{"num_hidden_layers": 12, "hidden_act": "swiglu", "norm": "rmsnorm", "rope_fraction": 1.0, "bias": "none", "parallel_block": false, "init": "trunc", "init_std_o": 0.0, "init_std_down": 0.0, "optimizer": "muon_variant", "lr_head": 0.00884, "max_grad_norm": 1.0, "batch_tokens": 262144, "train_tokens": 960100000}
MLP neurons of a small language model. Each row is named by its layer, matrix (gate and up: input weights; down: output weights) and neuron, and shows model dimensions 0-159. Each number is 128 + 24 x the weight over its row's rms, rounded and kept within 0 to 255. Numbers have three digits each. A neuron's up and down rows have the sign that makes its largest values positive.
A block is one neuron, or neurons of one layer that tend to fire together. Before each block is what it responds to, as a language model described it from the Wikipedia text at the highest values.

Responds to: Mid-word pieces completing non-English proper names, strongest for Japanese and Chinese words (Toky-o, Kyot-o, J-apan-ese, Ch-ines-e), also Arabic, African and Azerbaijani names.
L4.gate149:167122169163124146185136125142114128114128170140088174111118133100085146143165135137154124159110109179141130083115109086099116150124121117126094120145116131114088157109151135152100142124166113117111070101162124127109136098150081151124133144145110159114183103092166145146124125070120120118120112144144169161127098137092123119099031100139147115145155177109115126123115157124109174113147109093137147141132130123098125171120166126137097108136128076072123149122119108131123108125118125
L4.up149:156113150087090142119118126087149119092148105136148154099131130117130155153160148091133128149116152182120140087088128097122153166086118165116124107135149122119118152106159124167141123097102137161104106102115100104127149128111125129135184145122129142104088099117140133146097156119104141121140126160099114162105152110089094106109123124110131115105117122118164121135115109141155103140109152117134136103118147190124138105095169142116135108134137107104155140150109069150140102097134106
L4.down149:138130141120134103148085106127149140133138153124080158129115088133113135144166136109120149163111115140161176099115128117124133167126126110084141124156107095161095115129170094099109129157136162110149157116107139139090150123123137133110140148107136119088159140120149099120117111096138126070101143134153179170125126149138135142140124111105133123135162136134148124077087183143146129152142120146080118121135127081142131148148146128091115115136119103095179103143136079147118085148132143

Responds to: Detached first letter s or S beginning a word split into pieces, as in s|ide, s|ave, S|aturday; sometimes t, al, de.
L9.gate120:133128112122105150106123057124152146158128132184165120100109156114131111162085118096157183110123133124104138136136171149135143148148136132108116109123145102122139145121074107126100124142159091121126120066149161164144116149126146135085141137128121190093123106128130106086151162131155159145133130119162161106176127108122108137150116122136138097139148127102092112134172115146127127129144132152127126113114139116163099123142134144156115154135133126082098107130093163152112124094085106
L9.up120:128117145110105146119128113153143122109157130116128125126108152125151123125146096130154121161116111091107116152161122155134137131090125125121137105134123152101185118116119126120114193088115103115112110083078090122067087120125075138161102146117133154112121136144153095148108117132103091136169135109130133140168156137122066123114169169164124162166146117119081087180177173137122167106138152126139114158078128126133131164111136101155064128133144118130163142137146142149088144129095115
L9.down120:174130153118078162154130085151167108130145156167135092143113112121072132084167151115162123131144141138133189095099155080118131157115128118167148084102159101146133131115173155115109121179100132124130100114109148136141088164140161129170159146130159186144138151119141155091136151161124053121137142125139121139126141145107137149127081135085113128120125135114137126132162144138135093125126169159089130111129114149126133145109160097132150158112143146073111104118154169134126127117128118
L9.gate260:114114156133135139090195112131135117097149073148139130163105135137118121075147128104182148152132138125124137140107139128153144109129166171191118119151121121140134090140113111155140124112150130137155129172131171146116111111143120134093148205129163132155125167169156140142118216154118158091124116130132136140159132109140103106086110086152096124117109125152135157134125098129117147165148131101115155119123155126106112101119116126144112155115115076108141121108123107114125147122130139
L9.up260:133123121136127103165102154165121114121122124169120138148140121122103126075135143122113130109156124141118165125142096135093148146172107139110146109121161145110130167118134091147125108099124110140116162146140100107109131167160119163117131141054088156122176150134116166099132096113138012140096121131175143104101085159125163126141103130146183152108118133145144128098140126116135112084106091126137135157130086117105128161122103154132144118182145151094106104125147187114143126085153127
L9.down260:130139106114184096126101139082105123122125142098138132109187146129174150118133135145167132137110154135169141126108110126101140152129140077078127075158126155146147128127144086123147111158149111140123140106165129134119142115120111158108103126086079130120173095126135142134117157103161155170165104154140152109139108141144139124117129111148104109141147107119114162115126129127166158148120118159114130141104121125096159142100130108114137132115129166143092139106133133109131087104144124
L9.gate403:141151130111171166127125107117121089111149112097119099085120136149122139111146195149130121145122127121127147131143133096110165110117106116132145116120172119158132112132123127133151098110168101065170116091141151150154114165163137172131148151145109141108124107113116130126141187104152163082132118158090132124178129116145129138140100155111124130124122157162100114170129174137121151100152132149130141126133158118098152132079180114147184114136110127084148152084114095140110138119126109
L9.up403:137151164152128098099117152101089120112160117141137142173078138123152159114131144155101090150130117123075175121094106146121152150094119134123119128140131155151136122101142130099150134083101128118129110121128102136109119152157129118136124156109122169086131110143147099118120102105159136158113151061155150153071069144149118107142109161099157101118094102138128092136175131097163116131115110108103134133163095125108165111132118111121134096147107146105123064088115077155112138140147155
L9.down403:119135129167149165122128161096146132100115140159093068125136066102115137098139097134097100139117110154099169202179137117147111131139141143156136112127154180131130131130123124158113113127112080106145113114095081161122124131113172130148119122128111147132114102148111107137100124130108062138121105113130131149116158180104080135128146083147082092093166129130096115138147157166094134151138157155142136106135100165124114136118114126154104104140103152105143116134138139124101151122159158
L9.gate638:156102158138125117158170105116080160119106096131186138149093122137148113117078100115124106120107104080094105110161052107117157135140097080152106109120168145150145143120137135125142170103127169115133082115114150165154147105134111112135155153093138120126125133120150124100099152140140118122144125131086131099171148105109106113150087155167118153138119116134142123145125118096083116129151132093133117120151122120121140125126148086130147136144118176138110132120139126120118143060138107
L9.up638:121124115105079115134138131121120125154157103124137144143104120133116109118140098098108167156112140153106099136106107110110145119136134121137188149127102140104124092144168160110116143120120150127091123143193123151160078145155139123126132127086114142125138112135134097087115178117133144144138098117121076106151148111109153120129154180099123153088125141170111117112139133136099146135158136128124097108132154095112140083128152124140112139117149137155156106112109139128116152116130107
L9.down638:122112135126142083114129108181124050110149106134115168118108109115102112133135117193119082149133147164140121115095134159144142147135102119142125147104152125145095119116170118132174122178108161116123141088124144141125140102137121153137102127181090148183147115139134171124134089093075102130090130129110116132093149166137102101127121088133114132135105103127148162126151135116125101117122150136123150161154143121103094125132132170130098128148139108111134135135154096140088168110144147

Responds to: Possessive tokens such as his, her, their, whose, its, 's and bare ' after names ending in s (Collins', Doctors'), plus stray word pieces like -ian.
L4.gate560:190134148143197124149093130160130133131141119124114149117125116170090101119084108118142099163139122142159120152149138133116145069089134148092153158112126126115133181102094144096157173153116107094116116141147105080140153116098152120100148110114140129138135129128159134154176145116139092132142157098169130129101125096123145144097111110172126122134141101091125144122103123146182111115090133155120143123103143071151152150131152096125075122082092129152165148100158166149080103110134177
L4.up560:127137090108132111108157101128142119135116112166159111126128116110135145098113151156118126081129126180127152090099117171146124137137112160127095110135131144143110140141122122137141121142113171171067170134091147066120090154140150128135118167114119134076129186094141096124148137105125192145137126118170112137116125201163160127130140124128157136106149111132078170119161141187075161176120136114129155102112116177135123140178131137137148121161134120140169150126109149122138155117152121
L4.down560:117163156180136096149085111115097155117120161088079116105127124154132107151121151116110148097131113124115107172089171110123169114114129122151149158119098117155180121130120161169125091145155108135148124096146132112128117133180140121163100152113130070163115115139071144145128093158097093099136103118166157143102130131153083115149134128129161138133102158128165125125130130121146142111125066153132112108138114137110108101127134106103113124139083147117135102108131136115110100156067119

Responds to: Nationality or demonym adjectives and their suffix pieces (Ir-ish, Leban-ese, Dan-ish, English, German), often in biographical descriptions; also some stray mid-word pieces.
L3.gate207:136127125150129124101136145101157163097148138107132170156090114104119061109134134118092151106125108120156119101130149162101134132138161160177109119118099125106102082144149122139141126137163146131102115073072129153158081167127163136134165110119157176141164103099113131106116133144173145113107146134116083116143125122140114116138099127108129160111148112156146120134089076093177121129131136165113142140099143090153095150101144136149116147141145105112132104126098135094100153083122103
L3.up207:150096145116145163129053105098108130120151071166118196160107139165105111175097143107095129154140104103135133089151155124111133141127112109088104124134128127110135146156153138145132133164090117162141107113129140135121109165159152154156131154122133134149137110120139156132120132133118123148128173120097133119139144116113157159168077186137161145138134114173089186174112119119163112092188087096121113155123130137177098174112117133165112104112135131128146121133095103146161144107128121
L3.down207:171140111181116105082125109115129168120102127118107135121148126150127143127083142138141121160134166172118128156131129118164158133143118124104092166154099131135102134149141148111144106079101161151174122110108166126178118126143114122132092216160122133148094087097107147140146128107130121121143115119148137097092125056150129132144082151111141161107105144140138141148116149151142153160112140129104121113113141109149118111117151139105144089121166137116132095128153121109140178143160106
L3.gate452:096167082154153154120092103082138160127152094127080105153137135101125102153108109137126138114159072118106138134129117091094162099114080117120124137171097142107110148143112157151110140117117168121111124153153141118132104129149125146154116155111138166098102109150103117096117134144113143113138142150116144150115135129151132142106120118092166146104198166149184094161120114134160116147141132149108171117112134109112095102123125114107145130168098144142129115105142107128134141137101117
L3.up452:099116102132129124111141078126084109127093091102118161136121089118139120154119113108151114116151083130146101112160130119113119125132160129151155133116082105156162173122117161175144135122102118142142137117150126121104137101173100103122145151129156121139115116186107175109190159123110064137132148107148097131122148143163144125121091167136098133147166124133138158154106135110118134139138118144101156146131106084136117115133108138123108184159132138110162147119141163123205142147101080
L3.down452:124085144150113107116125127141129099119116096127115154171097124132169128154125111110128115133111137138135148135155100112141166131111175089132148142143073106122155188130103109078150129148131097163116100144107113188136155092124141120141129137102121113124159135131150153117121120152134126157120141170142093080148118151155123096136144127088093166166150136154140162105157139123130141111147128124117125108129102105130155167112108162126123158145157138113134140137151130173121144165106103
L3.gate574:082115108140112142106141150119127119120126096142161136162121148139107131121124157103143112115093119162095148113115141111109163129109142149157157129155132081156107143118103168134159095143174128130154159098116165116140090147082061104081169134118133135118144088171118121130142093136116167157119114136088129124093143116136097134135088088114112125163122123157162113133123067118152118116130149126137096159151124121119087100080179153135121153172128098101117119165093116136135132139123150
L3.up574:099119111190122090134142161108148159142095119093133128153135146108116102133096149129130134120154155143109133109113131056093143147138149083154131145114132133136115163116153104100101166111117139132184107167102147139125100110124137153125152142123147134153131117090113142139165106086173133125107127157104137118113121115160141150097096154099140167143162153151156164124162113113132129134165108159131132155150103070145071098131146160142114141103121134131117119087144116133143162142136141
L3.down574:152075163104142143160107169121113165102090135128127091122143107129128124109107157153133117165146131110150091113140090148151141136130113118129106137114135166126151093182170084136101182150123117117100099134132092113101140134119171123156097129138143124140156085084156116141139147109151136114109117164121123175186098124162142138140115174135115141117169136142096142111178147126115112141118135144109130108133139105128134144156115121134123103108144113119119086093162140134080118108158115
L3.gate594:149151160112116142118112109116163120138119147112124113156112128123124116179107195129127123119145135178119083110059107112107164121120097130146120139138118123131092174149122145167105153148159125151129161144115168170163136147119117137134105117119129168144129121158114146108120121141138047143125117143115118144111135108103049117107105145144161124110150142107112150110144117115145107146125114163121146152110108110106119147136149100108147124105134098124122137152132111142119136120167153
L3.up594:168151147134125126126116157145141138097135155161196108135129119099120123106122131102160115133112123163155142105143150119124162147131134126093126123124106149131126104118123135128125176130169155123120107128135187094132154148116139174087130110175151108150102114178148121174150139102131106113154100150103094138167125109173091097154150148104113103149096141121136093145104119128123143202102126145100104115100109087129113082103135154147156105109090132105133133119129136149132154142136153
L3.down594:149155139155100132148102123122089112112101079116129119094126103145142129061144077146150101161139108146143166095136073078109117142147132142141115123180109145128141135130088161116139157108103114182096122160126125148125143088123137104103161137143118111144114111073124116126118099133119166113144117118169135112112143137148128085137140121126134143137114138166167131141091149136113132110101078098090139112202143095095126113089126153143113141116093147118117080138140121087130131124138139

Responds to: Word-piece tokens ending in or made of the letter l inside a split word, such as trans-l-ation, back-l-ash, wild-l-ife, and the cl in clash or Claude.
L4.gate366:164131130114133106109133103112149152139113161130163109123097131158144127121169136150117104167103148133125127141096127178137098099115111127088153114177141106104144135168123088120096159116143128152100115095096104105137106136099113171159130150135146165176111104146135088111087156104159113161109146113129130146087120126136113117116135136135131143167103080169152145131133116144098130179123148128112124131097111170088142111144138163135154069119108135140127047114144126125134187108082115
L4.up366:138149096134158147112177147116181129116144131161135161155134135132110177144158124125074135102077119123147164133119134144157116137132139106160143086091137144129143102169117111148098120096156078081137097082102117140128109110127117112144127135099121135148137125121109130120120095133188109126144100105116155084183143126148112152155147134121140123072086156088175098098110151136142122140144141134110144090154155122128146130109118100093170077126166113115128150102150105117160108133110132
L4.down366:137162151154108143127080147109150157174160109140150091152100125086128141099122129136138108144103114153137110134108136115108156116124147130105142067144134137152150136132107109139093140129105117096112144182127126155163123136113120111165132081110086130127125086124083161124142140111136115149102136132082124149152121109107144152082163121128126187098120123097095080165170133083107106136170185156109137095124071087121155140124176124109176144113119165166095128107144107102161109136131116

Responds to: Tokens ending a modifier right before its noun: final adjective pieces (fledg-ling, world-fam-ous, Canad-ian), possessive 's, and a/the/his.
L9.gate26:108084121123119108110165182120107123132110118152132140122122104144127110150132105097120128132167130143142161124111111101114142142145124077123118130130116128106125126136102121103121109137103129120156110083140106120091089139148129134117132151101114118142116106147146130096127150146069141135145098165118174120142104120152109130139077115116164134149118175106116163152123112125099091120122099089122172171080091077154094130095159114083113104133097085119140105099141071125097115124139152
L9.up26:174115181126160144140116144108096173080084083119123139120139105159168111168113160158130129114108124175070144145127154106162138117142127144117073137154092178169155142117139107086147142118144105099152130125134109191162123143102133165121149121106113155110095127149110095135096130122083155122149133142138099115089107167145130143138121130153150149146134118135124130078103088146143054123170131148134141133113141120133108125157109115130117116128112148144132175118090105152103130075143108
L9.down26:142108138138115113112129083112144155184148148147126113111168081095121152120135137137100104124123140109115096150117127115124105124155159119168114147132110147136111113128152125126104113122139151175123137138113123152157129098138135144116125156163144116142130135095108106096119130126141107101171143129139124138127157115097124151126135120116120116164080101087131102183100130106129132179155131140141133129205129112198129148147156192131129141124111129190152144138124122077146117113138099
L9.gate512:123110146088197106126130158106096123140106149100105175101097117153088154119102155092112124098151132128126125121129129170158135102145115096138126141151159132167150163110120086139160126102141128123105139104116086097116093121184126174123124127130142126113091144118087120152092129138127123156111153125136084129119135082143080119117085139124177125136097164140134108149159133119145100162138075188092134138107115106079113148127153125128127150184104120106163128110118152150095090126150119
L9.up512:119108107164095134141131119104117131120153153159138179103140162158112142152115157162153130141118087128105108123121128118115117126099124114090120151106136163141115126103126118147098096109131150112136119131121107146121154132094136141117090171123109116123123180121119108149121150132136063146125136109128110134095129106138126097116127109140147159135131126134092089153120121176116130163163122148099139134076092099135145121138121112082119127140129139133169139133095093116112148084129126
L9.down512:114151162117167134102118138120126113171075158118130146120094078142101106113088147147148092121147128120135144108150153120092130102098129093134092143109116137146109128123128110151102105119145120122111133147188115085132129130051113128138129157119135154124111137116092126090104134103131109145137138099135133136135181171150086134146109119132105159113134143131101111079155138105109141144130103162135114143087114140096120159106098071115116078124112106131162156144139122138157136137100126
L9.gate524:126102162138112088149113116176107136128126123134116126137107093139160103122123140122155123109123097147119133130066146156125120129133148110130127107127103109128154147120140115167153082137117162163119133107147104133109142145181165122141125143124101141137088154168108134163093132099148141101097124159118135119095104159129129190102134127141143076124161106102083106116112129099137106151164106150087187146128100141158131149081122165118094112139135167129147154108173088149115133124145087
L9.up524:140058135115158114149101137100134143145092122137131137117138157099129137158126110128146122132191129145100149112116144113138103112096110134109125137073067130108128151111076137127134120110136122118125124147135129173142142124166129097118168119126131120077106129118109129098182087143111135153169165170093132106086151124124110169160158119121160111104127196111104144114151138139138135104162087118141140122140116117134153116121108167159138157100122154159125103197112140110163131142144157
L9.down524:122131166169105075162124146062120134128119124155137138122127116170120147148123151089091104124145107135126145122103156082120116090097141150165124142119065117120143114167112128112133132122135114114120160099096145118104116122149121135113140125144111120103142099101133082126146137099100116118189098140126098125105132108130182119105142127087129139126119109160120136121154149101122106117128144131135095071126149159105134148152117128145141103122188127170134091186116166096125148153137127
L9.gate572:096178090144095122174105132133120138164124117110125136132112086154172144131175126073085133165136125156106149132152158138095135124113153133098118129141134111155146103166168139127115134096122131113150131100097164125126129158161116129101144148103122156142136122136106163118090188130127144144110131113091090127149159149104152115108132133155129083107144141120115130152085139142122092142158150112140102080111133089136126115095121117158157113140129082154152141125152149113158149109133093
L9.up572:152157123141150114161140154153102140121097076165105145112108117110157141150157138124143127120148102122111109136113146191175139108144133102136094114153088116132097115123131127140131120142094141127111131086139127137127132116105130154137117169110104103135071153130124143124149095091137104134148132130105100139125168116183124126108134086106146162124184131145085111110124121099098129171139151070111144127178137129162163126104086135142106081144150138124166128183103168158131109139119134
L9.down572:107136089107125151130148101158117124127160136127143125139091096156132145146121122111141109106109131096142121123118124117144140135136171103120155139078103088160134102152185198128130122117154107131095137171096081098140125141137155142106171121122106121163097145135176140112128141120122143102143107150182097118106144115139114130110114132126170163101130104118136160115124120115118136113089121127085094149173066097120130094115109128102108131111111190129134111099129133140119115150166106

Responds to: Word-internal pieces right after a split-off initial s or S, such as k in skill, skull, skin, out in southeast, ug in sugar; weaker for other mid-word fragments (Helsinki, employment).
L3.gate119:170142144100077199153129137135152136139147130151123098125148161118121146116106117115132133120072152092111095154112118109094150134122117111145115103157125145133142138140141104142104105152146089125103132112135156172141108108107103122142121140134115087153106137112125087114109125135130112132076087089124125153130123124153113134139102136102113126151121084155127059164094076094153120121116091158098142165128123130130131124111128128115129118117138154127137142101099152124089098156111169
L3.up119:148088101150104134136132105147088092134138127143103103187138142131100148159141133163115135154135160122145137130100099109155146134104082131132092185118134126123122142147102138101133186115149169147157203141121135079107082139139126159120159090127117118164105147123176139143132089081131158105158134131154136113137139105134091115116094111142099122132145114083088139143116163090119136118114125167144122131111104103103150152107157127112133127114145118136182113088105120143118151114130129
L3.down119:121088157135106149148158161130100120097141069116138084147139128136122148113124135177141119127159131105131150098141155123147140114130099143075151125124105131148098105128088119147175138143112145161140147159144115181121132112146130121140156111153085097123129141103154088113116145130141210168120127208132127137102116144147085158157089098130135111152128146121121134097131127141152111109153126147130146105122138121125159153115109111124126113119130106110096157126156117171174174125126106
L3.gate342:134162121099125118128152104117150159147109128095116155123085123121109148158123117117124149124136137157146107115115178137127106159126140092121118161160129150135068120101089160111129111145109150134165113138137161141132130154120177136116138144174165113157174125166155153133173115118161145180152121119122167128104158155134133108129126118132105136134125117087101103161123123115160172132172131119131173131115179132090134126134129138155131114122092139138142129045138131085143150115124119
L3.up342:155082136051069119159111110117103167117114111125146160136127121121105118129133138146115138130124130143120120120115111118135112171129166151090140159128118133153136134111141119120111154051112114104111143116116149108127135140119115191131149109163147109148113087116090116115108145124153135096105130156137172140130102183125145115092119115134136168147125086109158140133120165151150150106109148128151111093142099118138135126114132091131103113089180157148140129138126111146136060143122106
L3.down342:136145142144125157137126130148156090119107093141127149142092127142151121175094134121149148104146131129167145106125109123163127087146087085155113089104095106134102135141100119128135109195097183128137107117121167115155143108137133135091161139110138141143115136162136157101120069099127109130171137140099118082144143124135158178180118138087087127168136126167096134101116099130135104107204138137116179122156138107116134121132152108125101107151114111133137133095137158123143129105154097
L3.gate343:082123191145081147121124129132092104140168136098125101129127164148139110141089116149112152106127114148105101150134114126099128128177134146125152139107124138121142131130117117116137124110144111097092130091111164123114144106119115109100138151129154125137110106153127098094116097134137117149121156132134174140115143108145129143171173112151127157112157109120119129154177105118142135115149058119106113104187114099122131107124148103098096154182100135115168105138129101108158134098102147
L3.up343:144145119113113177123145084179133118116079144121091132127084096103125092127122141079187145113085109140126115155150144132103112122112113144130092152108138091137143106140090149132110123135129080106126155084170143125117129165147129112142101118119112144155122139145128106165141154101135146118096180111102136163125128157117095119136146136147090140111091146139133130142120075132132156121152180132101113100129120146149086119111131110103159143106127091146106116135105115139127136107130107
L3.down343:138135189147142135122141121080095131098146137170176136145131115149064113111132111095103184118139137146165144156135079137117107105166100119123132117116130124169112115134134128164131150091137110133162117106106153111098131135120174145120173134128107120138095140156121146039104118175111103157158135088114172136106140125122134132101165142130128153105134104145134141151138163079129084126158111120117114140121111119121117114144143121099134113168107123135130091139122148149065109162141127
L3.gate522:100167129128144143125151082110128087094134114133072139117139111086125168106110087149117169117141113122104149151145144109150141110130151133122135096114165143161105088144137120127165171103142158093162120119129162155102121124121122096115069126126107135119119113130136144099153099144133143147102124132131153116139105153143148151123102074111116161126123079128165131148110075101176162130123106117117137122111131177116189180130147128134144104132147149146168128157136115161101152151143100
L3.up522:157161126116144112105152125098155114139110080124107123122108133092135146141129116140132147140143147140108127117107108109087147129077121138138161135127133127094130119074176133110171112095131132094184144123128145140114078140103152127107101099150110125125122168133140126153142145092108109119064129105132139137125129151131120122149097063128136112098133097163176138110109126110140142120094108138097154146096155136118164139119184141155148150121116083129144113125106104122160126165146110
L3.down522:120113166119108080124121159131096116128124128120159128151106150126133102166137163105103117149155076120117134119094128142155130123110115125166148162125113133093143145093132106137136122136146108113162132124105160113128089127075140151095134104125157113124040186074161157119139135106139092129136142128144150108146104126128140096133101121118154117092125127154143170155154153153135088110154141164107154089120162143173130133097118145117114121115125131128120110143110139152154106149153120